Weights of a small transformer language model.
Size: 24 layers, width 192, 3 heads of 64, MLP 768 tanh GELU, vocabulary 2048.
MLP neurons of a small language model. Each row is named by its layer, matrix (up: input weights) and neuron, and shows model dimensions 0-191. Each number is 500 + 25 x the weight over its row's rms, rounded and kept within 0 to 999. Numbers have three digits each.
Before each neuron's rows, "fires on" lists the tokens most often at its 100 highest values on Wikipedia text that the model never trained on.

fires on: " or", "b", "m", "st", "p"
L17.up765:467464460500528518529505516500527503487503461460526505517481524519450452475518530502509545520485525498543501498515471454477467498462507522533521472519499525476550508524481518509499485503483518529503460553503479534513476431486508494458477511500493507490455483492475519508525497520534494529497504469500498501460535516439516481512497485502510505482502486512463521475468529521438472526505509509496479504525536478498508502492486553476472527496497514519513492456516517467486485493475506468525490492511466503433489496506497536542504490525488549564536483513515526483515497524461536494

fires on: " "
L3.up536:503510484519472477514510538479508503459496458484481501504484491493512525502518508479537488466523477485480527524493484522460483504526504463533501529511557517521465506496491508556470483509478508556492490504515524523535509523506500524479509444508488526491548493477523500563437512494425480482530512490509512525523519458461474509500488467482502483480481505516532504530540471522489544521470479525473526551504426466480508490499470456489503502482471499515462469540454462500490496465468503499526536566502518506508479515527478510515509478495503475506507515526509510513494507472510510514

fires on: "m", "st", "h", "j", "o", "d"
L9.up341:450509468532500491502520500482530486492497514487490492505489478509499497501482440514543522503517521462493508514524528520483469549453525511503526506509528472548521514484498562534498497534511528501536484538499485515489508487449531478488507508481518522501477489496473500517527531504532443463511526459477530528499500469493540526485460489503516480463452529463515493487481537539465473471529538475500518517495460448497514482475530493517455487479495508520510543443505453494492511529493518479492480503473473495528495488489467501477528489536507523537514496483523484490503525459498570523

fires on: "re", "ro", "he", " co", "ra", "ou"
L12.up509:496502524503523477501493445496498562510494520518538540488478535494524469475518516507511445455503484500501475540511462525513530473498566521521508512475505519536528496537543504492487476488530533476491472493479507488469496511488463474468483500505502515476507500489558514483511474519476517504532496497434457452488473487488540514467508496535525484502497479501513502535421469504532482515513501512491491487518488534490502533466508508462491534489475474568516495480516477472504501490519542511524524530460488491507515453475503453501502494511534500498499497474523491545466536480510471515

fires on: "ing", "ell", "ed", "ar", "red"
L10.up261:479509492473545490529446463520485502474541549452483497465460503479514492476502514473497503524481511485481538503486516487496524460489473483508522465501492517448476487498507502496527477487515439469506540549523512538493475503507466492538451506505537546482490505530529517523493489485458552447500448508483495503468537501481523514484487461526480499491473471497497485515533522522517517472496528469472480510536545474493491499482513532515501471435524473509481537537496520503498489527542524507536450518523524512510505507501523501486463521518480511507523481521483460518473528502501495543

fires on: "or", "r", "al", "ose", "p", "ig"
L8.up202:463466476492493483503530521476481534463557476486509514481483519511547489501519465446460537458535472481547480478533538471482485489504493452505518513536484471507524479540498511480525525493515468502496432503510497481478548515511519537472523477441523505474536490506481509508516503490474503488466493533521489466456508522512510517499484499494463516508515452510532465540540474490525511499490521549484483528574461538500543509486513519528524505494480499495490516514531503504513465466510476497499466479465473488504490481520518513518531483530520548494514504504494472478535476490498491515

fires on: "ent", "ive", "n", "an", "able", "ary"
L8.up652:492468495501485526504487474494498493492515485516477487512470511506512527470479479500474519535518544489520522473482512434520518538533483464490491493499528459465489524511459484503510562506509499469505500515529493455494510462474519490547490490519498507518513457470476519503523528541488470508503552467513468491449478475515469475475457539504512497494507509529509471495532510461462513499536566503464550512546478467513529492472527493491454538514472527521485523502488506473536501481552519470522486498473486453496504510470490515502464496518527506522500523554475551486500514503515498542

fires on: ":", "E", "N", "L", "ed", "ial"
L5.up348:514524519477491449512474467543521463513491484483483480547514512483480519476493517535510524489517528522545515464534516455487502499540496511459500510476521516475488508464505573453492483488506461501458455512540473531552474519517473518517519513471527524506475493478522492474485517487538450508520538496506542513469532484519454483483547442489487506509535516563508465506515438477506468481467513517485523528505527515517501481517501496506480453477496495482509483460513503475487525536531488473477502473488517523512509508489513494517527528509533483471494548522506472514488500483497496503

fires on: "an", "ar", "in", " ", "9", "on"
L15.up127:469502542550493498510464516547500497489504491531542517504522481470473427438520478525521475520491491480522509478532463510461513529504501499511492537482510487531545452510461466541502497531489527536482515491504560497548476516489556442476485514474496504505531440483493507448506497506525532526545480484479485486495504507498535492462479498513496482498504503504484513480496499477481523506504458533521481523491486498455467560532510517497485459514484521525469510458512548499524506484474492517520459476476473465505511512509533489492520489490501487511488521492542506514462485514498484480

fires on: "b", "min", "qu", "le", "f", "v"
L16.up2:475496511495476494489486527500494489495524474514472518512513528491483445482525517497516520501509488517543442534462465520468484499468457492510503502505526486487564442552510524500506527469474493535503506502492486536550478529486477493496512485494521485469486546546502475492504459512515517540543473499490477468451491477515473487511513483482496497511494458495523472507474480517477555491493529515518476510534477453498508490476499551540509471503544479493525536501514519507510493533521529477498517537482438481523474513533510488442490523505521486523501515501507533506517457465476440524

fires on: "h"
L3.up292:472482472483489478531493489494486516496519484501494543490504467508516523500535485518509486527506482447462461554487532484513533485491482525510496494517509513505507514538510493464553491503548518493483540478512498528478484546483557496552511486508498510497503500488499509466520497519476548469502567491520529457489491461522482465493511499447559509493476514489495532480495535478467497463491557516472551533536527456483484498503496519517512493536472459507500487471502507477523513513472529494480531494542476440494460525492466536540482476486471485487490496474540519497471519493504512531

fires on: "th", "s", ",", " third", "itions"
L5.up82:502507492513509514498493488516489542565552459537534522539511456542492489523526500539507491513483500489474488506504491520513486525480491512485519484425541540476543524526488479485500498507522480510485503502530507471528528481527463535496502493477527504503496485481483497497518484520500540512513510462503505517514502508477529554474486559455474531492458485538488476480486488506437465454497494452503451510515493523508520471514454474511508457476493508518502494538459490468502529524511459506464476531482527511458484490521478487486469521515508463521470464549500460481499504510473495513

fires on: " en", "int", "ie", "t", "en", " def"
L7.up402:494539523517510464462492520518527516494549454478453521471507537509460552512446473515526493503480489501546516485451469462513475480487476503511483502517525461519510480473472466482526488507503542500506529488502518492518450464497508512538517474475461523489530520485489504489518453492506471513510481500503534551508530556522489493498504503488533531497508509524511484483455491460514524516479543502487538470501550503499507502479483484499519525476509522491488461472454483507538499521510493473537495491484511477515469553500479509509551475487511496548509448523524497518458496550529508502

fires on: " b", "b", "p", " was"
L12.up33:533504500477542524490511493558543518470496464502509463518531525533494509516550506524528523482520503489486525467487480492499510467494499486477496468495467444442563461522463502437534498541462506512508490526495506492515517470529504487507517492499479550512491526460524536507554494508518453523540479477501443463475526487482509495494459490497538489486534481503533505478499501496482481527492481507527494499497489513469547496484477451489484498525485501496523475475493513525479527467530461512545524493509486476495468513499533519493504476513534551499511502530493479521497466501448528478

fires on: "ic", "ch", "s", "ge", "g", "ay"
L7.up616:473462508482503480544475504515493494441495481475488483490490502514494489549490537501500539532510520521453469539506468527496513476509491520445551511531516499478506509473532486542482504489521502494529456519460511494532475546495476511488516476528551491451538537505492495554502502528498500461462515457495458498503492539502498494499488498468506503472501467543539476461492531514485540488513535485453484480507454499505555479491497507507525501489550508538490487574530514497478498479496513497519498480512462508471519480541483489487495543490506463516505520497467519509530506483508465480

fires on: ",", " a"
L11.up28:492538498554497497449486483522512491480477499504487483495486478486475551496530483500513490484524549457469520507564501518520510501496461483502512472490507505499517503498521504457468479528489484498478463521524472497527565517463525527545505492476525551512531511511482495486525497481514509463467479490514517556494489488515525497518512510469488540493527433530470511482447520504471473523505498484492486449503475518539485459517445495505524446485518508495542496513485515470498497514573501494486525476491492505477486495510522479503513469519512510482485510510482472513508467505520508590

fires on: " p", "p", " P", " "
L16.up603:482510450509522474510525509466510521515459542480511505465532493502518519560481503501489544512515505512496517479541496498480483495489504498496470445523550501492466475488484550512521480470483479537484490527465504491513536482536539485504434446511501510516483511542519473555482536516462485510530508499480482501489468480513522501459511480524549518489472513470508483498543534564493483475502502488512528514504493501525472478487491439531473505535490533461485495510520483483497496493481455478521493537504544495546453546503487468499491491533507497475526516474467509488499482515496462486

fires on: " |", ".", "0"
L11.up393:503510457486480497506501498505484497530462491517498542533517485513494538497476527513499499480501460516490524457468448525527464481516533486490521518486500495531496480517499515504472523470553509514468534536525464508522497509508482495500505511490456498477523470480492494490518460516535517508488485571511471511441521521515455453473474523526480542480532532506521494511513492493474521527496522470478514477543451494533508500490532479535558539494494471472467501441478502460507479505487499480498460529583521488496470524521523502486500491470548521497493475524476491477456519499494500512

fires on: "ur", "or", "t", " |", "-", "ap"
L16.up576:497491446474538512526499457463483501501508474462552521484460502519516528456496495493484472489508515497476512472520500527546511539506470542467500526524498505498505478507495523494554503518484481530454511472499499470504480516503500528512504466535461489517458510478510505524458462493491475530542497490539506498505552537504517483483530476517536520458489534538481473514470498486497479454451482502475506522479518524515547476505492527512461491496457517510533433510499478492506510516493516487474501469506526495479504535506506494538548482462545501507518508503466548533466522510551511477

fires on: " |", " (", "12"
L5.up594:507507501491437493508490506524503449481479466516496473480501525495480495440518495512494477498500494512525502558530502464527506503496498492482527515472539477466454534473487483540490543507494515530515493472470515486547507505543486515440509458517514510474512533504537477522554501492499494502560542499512462511499492525470504518546447501509499519498490507506521508530493496514486516476533513464505502511460497540468500550503555531500501483510490471486475478551465480448454527506478541502517519515508497486510476526441497486527501446482514499484523488476513503530510466456502499517

fires on: " in", " inst", "ent", " of", "5", " st"
L15.up286:480511478515472473493473502459461496524512463501487500430495461491471517525489518514507499518519492526484532474466507510469542481529499529514482532496480483483490509480442531474486486514540532463445492491470472505515485545501516487513472481513482498510527542506474525477549501535476485519455525551536497531481488502491511473469501512524507470495457520494479535501487468562486488501516498422511526488522535499500501506491515496497522493479512486489493532465511570520495500492513503542495510515538495497516566528501548487499514503489494539481483528461522449460515496498504517493

fires on: " P", " p", " inst", " exp", " pl"
L19.up435:501554475465477485465497493458515493499517526471465466529512495498517508476523518490484526505527495517478509453543501503539564501467497506530494506497525516485498522482499504484489454482482510500521471500518512482534493516507553492529479480498481453530518545518497465507489479507483476547502482551485514495448484458441481488467492482526544505508471532533503509491526529523474495536523539516544478511491503507526540467513485500504503485457463524465497532474538474508467527498494522494518534473540501483501534489493483469505517532497486511438479526479495449512439489523527501496

fires on: " dis", " I", " st", "se", " inst"
L17.up603:523494457564505488471515446509484502498542517496493512450494531467524506497510481517434558492552498513562476484525513523477521466492512547527459558491544505519514491492501516497505531515463510455481485490475480475504464486526500545493538506518500514464556471536494457491493496521476492480474467491525508478465515469482505492526477502541528466548500513466506499539521482513485513488475485512489539474508486508508456500501532499492524506493464514505507526495543498492526494502514514446486533499512507503498526440496541488486500474480517487483501457490520514498504507471472507522

fires on: "-", "ro", " de", "^{"
L8.up713:504516451457479540496494516499491478497512506485529487477543461505525507475479499518495524502469503459542523535483506484509509505493528508499518491489476524512497485464512570470481492494516476492544462542435465460554463520529491547506482495492527538479517493505474487483464463517523470509503510500485503452495474550496539499502516512566486548558523487514514490453544535507517461476477526511495530527513443522509497472499477488513498493498476545501484517502485520498501465495499470473453544478504507501493462482502534510521506480484487501492484462480495534515497474506536508505

fires on: "or", "al", "ud", "als", "ist", "er"
L12.up25:495496518516477509513494487519531471496488467490507505461494494546577431501524523503518520462503527520542495484490512460504509535514459475481529517500511495507531513493484521530517537478535520520491467517507516532525526456477468523486496503500503491510497441527480501520496481477506494470509502517472538514517488513498513447505522502459494480471493504500547475494466533462509481491486543497484532518501513497508498537531482513441489529477507496516510554479476440459485516517523531558498445508517485515443466463463500510488477471511506500491517531481470495534469488518551495497

fires on: "ge", "ie", "ke"
L3.up288:518496455529499498485535526516537468489484516524500478491487504521481500540533524508487461480468454501538508475464502451507488518489498484481498463544515513503467472529567487497476516510497536533521521475479516532555493494482478526535506477457519503490489541537500514501505501529515426513475487534456478494506545471539522480501506478479525533485484514525489485487511493488506497501477528467512516438479522489494479474497489487515487513461501537500516516496478522488478463548468495524506535497506566485471467514527468487511484518484519439519483529496488500527476505507566491514

fires on: "s", "ed", "ased", "r", ".", "te"
L8.up352:498500525498438491500489513491542494508489494497482493484479521531511511496516490520508520514472542453518516481518493482515546471481531521457504487509517524539480518513446514491504477525533540457509508519525474508559532466521465516507532485493514459437502461497468505518475508532493485471511499532474504477545518500483459501509464473465512540513517506489520487541447544495473514514523470501468481476551486490512527558494504501542528509532469485534498495475485466506506483503507537520473511496529505487499500529501501526508483488480500494459478499532463522466422483512475460487

fires on: "em", " dist", "ie", " term"
L5.up644:506504484507541529481490473467484511495518536500473500480488535493494532495538503539481491450479515497519510478517520513509449528513450478499489525532498488552491520484529481514460523529511521508536517478480523509541444542494480490515519408472511463482509506515526516502458489492481481508543500524471520488495545479484488451475490488533498488494486514490493474506520503459526485492495533493476518517517519478473488531472486454542515511455509509457492488527503474467491550491462535515500454515460474514509482528501491506527506496484450509515502482478515478548529504478554539481

fires on: " |", ";"
L7.up431:507512491473511496511472483485500492447489490517474526506533481496489504523476510468481491484465525493485501519469457533465541509530534490508539515546477527525466461526500510479475518500505484512547502511474444521521537545502499497479511517482468464509506501483538492518500463473542517499521502525488408534459525513497490495521484496547526470506511511474489525490512519518524500543513499546493464515528487485528501477477495454492500481468503511530500443484504496512477505528525491516522456471527516519487491483482481477458519510474545481488531442524514504495506471504504583489

fires on: ",", " and", " |", "-", " first", ";"
L19.up562:483474528516480498492479472529537482551503449457517485505531476519488491518514525454485552529536512503485493490549448492466511470525499495534469517490515477487485502525557484525537496531497481525473491469486491498529490517492455538452489476481495513532518529495471484517493498505549471454505526516525512501483535467497497488507475497508491489517493519479491527530482512499524524435502480484501475515529539494508507530515443481475489516530478534469514466487507451463477508518523544461428497478469521474491499485528510509505492502478488516495531519522484466462527476523534497529

fires on: " I", " ro", "ro"
L16.up460:572470482480465503480526443499450486460511499496515522511510519503514485488458504511515473446524513505545509515500507492452469468484499558512511528500515547540504502509527507467513486472507507495522511482467490475524516487524503530518497517535530536452529463499501472505481489475499486533517574484479457515486457518491525498500504496552550479523501489481508480551488495524506493480477507515475472470513498508454480515523527463488497465524505490527503527493461490503470491482572509484515504463490490484516500523513510516502496457482516461484500474477473486492478553519528477536

fires on: " ", ")", ".", ",", "-", "on"
L5.up264:479514524479466475507523504516525514509500521518503521482504475460507514484465514467506518503503508469482531517463480508521516556471491494531545501506517548514495498486511504472476541488471482523524465476527505473518541496479489541528503493486508478479512528486482514487514507502537504475520498477536508558530466504532521509501537444516515538507486480532501468513533514544500475507501496487445512484513444464512503496475504454477501480534514527543498498568487471520551508480505495481493484492477512492461479472533496470508438515528548456482503424513485489500518465474495468515

fires on: "b", "r", "qu", "f", "ob"
L15.up369:568485500484519510525461546513471538493513480509511528516525461530471480508512500451537443469512511490525467471475476475493491511463511488506461523493515493538513520487497527531461515476494526491490496550515444502476500513467479502491496492493501492486507475516485508536477480455481532509542442465496493505468431524513478513479509447524443517492496518527528500507475520502505497511495522510547521493514488478546536501495481491485496483514540484479502497503510523506459467555537495503500532539523512477522517552493520460490503519525519530511514488484440476519480503482477479506

fires on: ":", "ort", " \"", "ed", "===", " used"
L5.up404:544500544482527475545487498545499482520470483494479452488507501506484534509509506522543502473525535502508499489492497511509542516515507505478472495509516440500491487457512484495523552491484543521471486505570536527504470529489518479519495505491445546534478473499545491496487460516521536484493513550501529470478499468449538482492510411487496507482499522538510511527519478475518491466474463513483472530489528496502488515484454524492554519476491549516513497516510508452477453483528492482498525516486493489492496507499510553501493482489506514473499509523478495527509480488464472511

fires on: "it", "ter", " =", "te", "cl", "f"
L12.up119:489455499494480465516543518505521493497519493468455507517521518514518472476502504474483488462509504530507462524518528471514513500466500465466495466534464487487554522469548519489459536491473497483474523514508508487514543518535485492538474497493491502460472479488498518512484493507492473511516460515470457530512520486487520541489488523497490440514506558485507513495472511483479559517519495495484533518460489472514493518474500456516493478532469492541535495598493509513478555532520457493523472532532455462496484461497500492472502485479493487495509504519516518519526501470477509534

fires on: " st", "st", "act", "St"
L3.up664:492520460507462440542473518522506526486488495467498524512472479494531529507508444522501472517450456470424484466523514488469523496491508477508512480446517455493499500512536504492493482500466479473492501486510516514515519519471504484506495505503476487503533526494526494540549491454486516519528528518516514499476506501510528482519497511495497502483484561509461529516537493546498493538492517485537536521561458475472478485499503481517490485501506507495527466523525568499531477478495546500478469491539523533494535486485524495500504489512486483446500522529499444502481495491456536521

fires on: " ", "–", " the", "cl"
L15.up519:541470475478527436502524459493510493473488495509496518492531483492538443512497520497475538543508506496517482513508482528481451471520526488525507519556472457495497485502524500506449531525486529486520514575479556495510483533467495513507502545506534556481518504471486526501523527494513467510481519537525510491496501494494430492501529506513512495521493497515532477501477488478442504523503439501506508515537482516493550511463470480515477486490501504465506506501522495444514511458470460486507472499500458521467491547458498480534508494499507484491486516486521480518479508477524513536

fires on: " ", " |", "\n"
L3.up767:510471483459480498506544514500505484508490498511446486478496479510509501496515517502528509447455507487532501537493499521493462484518506470446507524527479471489503483531524536508478482505538516516475541505494471526485482560486498484504484465481472512498557458502520505589522535486488445536494537489514518469495502491518513509505517515553505488477525491493468475482512545513525506466510511459465514531491454544498530541479454440472537497486465501531496487505485503518482513480547473544513511508498496499521500509530511525504488489553543493503484496492491513488490484453504462498

fires on: "m", "st", "im", "at", "2", "h"
L16.up724:509547483482533543516492493526499488489498511441489542516473541517493443526503503505530448492491547500479491499495523474487521477491434488496479480533495500471458475475481519502461526491477538558503521542457519513508454511493511537471487483494495532483506480479536502508505525508536547525492484478510510481495517526487491506493511494450552490460480504511439496503495534482493492487503477452506458487523546487478502506502503517528473513480525482481491516487487513471511473509510539496506474476476519479502504508517505537487501533513488539519522510529587504450479536505519512531

fires on: ",", " p", "it", "d", " resp"
L19.up438:511504492497491454511503467493500499527506501487545458474487520469494480474487474469461508513529509469509523449547497519528449457506476477523530519530514511514511500446508509489519491506521523497500519529510490465476544493530504450509491492515515523463532529511514505495478535506514489504481491540505496508525513482477528485527515520443503519503512545534453516515496509513503448485523516489467547485519518488523471498489427484529515420508498519509535505499532495501479497486539454506510486489521507485529518512438458505469477484534531497502525473522476506478542453478539526501

fires on: "|", "qu", "urr", " They"
L5.up353:515524508505491537500413494550462472474511549540470500503496462507492491455500524503512502504536560535474529469527528502525547504540483525526520511489480490478490497531516502489518511535459519494454516510495506515480488539449483496475510517507476509494485489498451497516511528468482476490471463489482471517492470524505542501515479503452518491520508486474504485533472505482508457508516524469493503536504469534526538517488486495490467467523506496484488462493490508509465489523556556474506510481567461479521474474490547512504536541501515501513477496519486503484466483519519478497

fires on: "ar", "ate", "on", "ent", " to", "an"
L16.up237:496515492530473518496454492500456459473521491475479467479476510457521461495558505521520475538538492483515484474545464493502494525503505520486457501495530510479490518490450447499523503492526483502533559470481543493529475504473514502487489452503514496496491495524486494493521523477509512486508513512502529519503489503520484518487500536506518487514506506534522492517533495473504498515509528489424492514512513502478493483512491460489432522462497495499482520506517543455514502473511500544536474516514536435500502469497526463509513460493458489516432509480509529480502536564477458520

fires on: ",", ".", " "
L10.up67:484490539499482508501504501528482466459490523497505471519487512508459552518548489523549472505540495475490466493531479536502480475488493499525473472484504510495511494562528501505524520537533512485491496509497492520492539488501479540507513507458484546541498502478464514483510527498500538489463450498527498535541475533467544484514509496519495510481540443479478508503478508524459479466473508510506435511486483475498533473490497462490508492531527530498529540515482477484505450520516518503487488478496524476470478495461523496508495514498536481518534449449441503463509539493485531535

fires on: "f", "le", "re", "c", "m"
L7.up346:554519516552506473469475509471503509497511443481527455458495517514568490547482454497513497476512529476441502466500520528531479495524513485490538509478471513486502524507480481545493469520467486489515446484514484504567499520466487526480524495488539500498481486488486474541524546493463488481513519519512477492524504429530525498469461497500516467514483512536495493473507558468486500517484515473500523538559469472498498512511530531475464520513507485487533481489490538471491496508507533502499467500505478476480495510503524529497494524542500510503506452492472528508497490465500503496

fires on: " ", " ("
L3.up90:503462511499455486463505474579516506500505489476464494492497508490527443508495521522490526487476451497494483532553475522515509534513505490493529503490515510471440548472488541504483507487491519546474540534512483517527485539500492527498491495474528549506552505465519485537474504488429484509512551497484492513513543519475495489504484469520503515499502484531481497491522494504510519506492464491474494525482477484467488527492482465488511450505457537494463478519463520480519502487457483489511501505499499525464475531488509530569468442507497469499508521496495510541519472497514538522

fires on: "or", "t", "ther", "r", "est", "ary"
L8.up4:461480541514497522498526522486521500479543518484479478495512533495507509487522482511512516519539486468595447453463521489466508496546485511459493530481481520523525513477551510476508555518442501492442492490524498461465505516508524496485525506475551506531506487526511451492493488509509496498462515489499512493489507507488513499504478480498479469489574486471484512520480468489536472496469523512502509505518523530504507501500500450486479478479503517485503521521534505513488532528528492535517506506482509443497522514479524490500533474489543473444528530475476480488485468500511524445

fires on: "or", "ial", "ric", "al", "t"
L10.up62:481468510494498479463516528467493512480538491509524554485470498471566522487507488528480475462533506504573479487497488545482508495534512485425501491499473508490487485553488495479528512500473555466494524524506540447468493503483526511524509481482490498502499501442517483512517477506492496495488493456535502514485534474516506480451542470508498499469479503488492485524498483482492506519478548511510484539513521500517533496510501528528485467498470527454541486483582530498462490475462511487525493511516518537459524505489478485481522481531512502530514524486474448528490514514497506512

fires on: ",", "-", "z"
L19.up91:485495543531482485451491483520528505512479508473522532551534532460466482518464544517498485491517534488468492494508495524500480480478523527499490516436550508482498517488494508438489533556498492565487483446506523508509495534518460477527480515434495500489512533504501502485495495511510455490499502508479499527479510468519505514514474503476502526514492473464430482464481504496438489486503479493535490504483506519491471472528463519515524482519505492496534476516489527529524469515512511486464491474524536530530587520487488512490488518490494519484512512483467520477539489500523520504

fires on: " st", " St", "st"
L5.up697:521529472505460455488505492493512464513506520443484447489441475503522558505507526528508518448471455526523519470498489504490517466516465486483545471481556448510503550491530463500492523491475535540462504475475498534508507500455481525518494492530487506505455535490452488549461520518535493505509524516495484541476524468493511484484496496475511503510491504481491576511518510500506495502490477535524495486510453507519476518485469504489542488500464529504505489508563521506487508465469517516498544505509507492494557549490504493521503489523507513499504506498496486497513473463476497481

fires on: " ar", " g", " G", " I", " p", "r"
L19.up710:515439505455502484481523494464480513504493496502483509501566497517494531480438479541481513503564459500531543501471542531465495488470511517503532502502505504483528484528507472502501515525497505476506466463465500467512445508509473496489498509501473517466540530500501512469466538473523438559502504485500478512468502525498521505469525505516535461508526457447508515521519497567502487480502450530492525494491501538496490511539515528513519521495515491488489501470539489499475551502541484517489501477528497523449506494507470474504503498517510509497518522496517477478527471478495442516

fires on: " v", " dr", " gu", " st", " j", " b"
L3.up180:523550490487473500519543512519476505506511521475494475506503495534538525477484493538474479516456514484493521524496529504488520523470517485511482437492546451514525492490495454503511508487487559499537475467478488490470484522450486562492532490455496491486513493491447525485470461517533520510529493487502438546480474535493503491463499556509493514507499475464494522514499515472482473507522467540532497488463531496474487503516546497493504487551488512526553529500484483520466523481443503535528480538489508505491496504509531487537519476510491447491477493478497502514496510493528473521

fires on: "ach", "t", " At", "h", "very", "ash"
L8.up650:456496506471527526483469482449435491493532513462489531528490520482507469488541512482449535485490455483501483551492535522493536500507490494513495506513496549478533502504498513542465506528531475487457516479477476478495539527484545471500503481490489546471547469515517516503498506466463521535522489483490485485481502490512507460468510521495525527489491486469509535544479499513499473479532498502459530497509537490496502522500509513519516509550481468491452496460511499494526490536531493464500524509511467465525534502447531518492518511547443502523508482464488492546512488538529518500

fires on: ",", " |", ";", "in", " on"
L17.up149:488532507508428504514481476483475464504484453448532529495484510562462446490446517503523514528499521485440500543504502511520498497483499471536514492483533530495472481492512497503495534522491480489521478474521520546514504507470483486493511484506473498529534498472510479526485525458502474537537526498487518490502501450497500486563500514527489503495474462490446535520496514528484461501539457451502510478552513485531525503509482499495496508520470490506511474461535501484516518507550502544471476517485502491514479522498472501514478502555476507490499517484468564478495504497524495535

fires on: "est", "ed", "ar", " ev", "er"
L10.up467:546480500510489491506486483498516497487502572506519467496480525495463490484504531470521504491519492436526521459489524483495542473452512521467499520454507493517551490505476482491539467558523438484489481504502476486496499486490491517496503509513516518563496496542489483520470518504509564493516495505491472483442509461525503528472503485540524437522518478495491552495517469515547528477469503523537477512473522470527482471492473508486524549469513500486475487503534497516500490494514508481543486495517507491501540479505506471506510493505521498534506497546479494526452503458503465462

fires on: "ud", "ir", "or", "os", "ig", "ars"
L12.up283:527522481492500483477468472565512487458498474496523501492557475505516534497477509509530524509495527528513532452491480442494520539469505490450522542502471504492503478527514461521524509486525510529516487535494478523507510490495485524504488522532453519482511452476477520540470490445519504537494458515493538500502480461482468487500513509534551490455489496477506465525496490504511521473525530492500487508504544455506512491530503525414502483508490516495521518521488544488435483540489498498502454496464507526482513524515514491514516511506454499494498479433531497492504509514525505513

fires on: "-", " In", " An", " in", " "
L19.up370:472510501517501486447490504518531461517500474501473496471512511505519490516458527529502447523483447539517486494518485565540489544465480468498538528506486499490503497491514528535529477511510507505503500502499485506496482498506505455494510473515546495538549509539488533483504436512431474491477521494445518513496488512468500540474496490497548501491499509478496505498479528522534495509524495474455467515518495477513460516490486469479512512503448465477489531520504504439576541527522506497503510488473467473538499533519494490537494501472558490495504524479475502516512474502516488519

fires on: " but", " with", " and", ".", " so", " while"
L7.up664:491540506508546515506516512515488506493512456538537531524501482547469509490505518529527443486477489486431476462519511482506494487500499481517493499539511454497500473494539478471510521541493526509491531532521465514514557557484499480488513515531483528526494474499495436510458428515485517487491513511536519530442520500490528427516459533532465504505499484480508514483483532503483514478493497500488485511535485501499511514465487468534509466504494493506508514513511495465496500545481455499511505487487478492537452523521507476464479478489536475502497493497487480512528490474512561520

fires on: "rom", " inst", "inal", "ive", "ill", " prom"
L5.up432:503542486491552527483497448482545482493512485550513505510512507515497510477463488534518494466491464535558513508466533507491538514470506492457500508497476485484495494538498478517476468566511511512463514515531559486508495527535503490486532491483477451521542461463483510489485526445533483487480480488474492491449535537524493464496497504523487500484486530462497466487524555492488493569499539503506519520476550487493502503468500472469534489479478502511475478508504484514515469460468528515505509498474507471459525510482497517487493496474463539478507499509510503506526502453531478509

fires on: ";", " |", " of", " the", " and", " between"
L5.up447:507522498462494487541509488517487459473515500480477522509495506475521499498519496520435483492518514479514512468530486514471536475511516489532467500508464479506507524492456475495482478512512505493522540468554505503497462533518553524474452505462549490497491531522453548514492511520493524522489497580513514439451481498483459525539498459535512501467505493504522494527483543462489507547583465497470492495495487531499492489494504512551499499490469521477501514502488500509532483502478505473494464481503476489495503513465521522527520515461513520518489499548490491453476500513471494496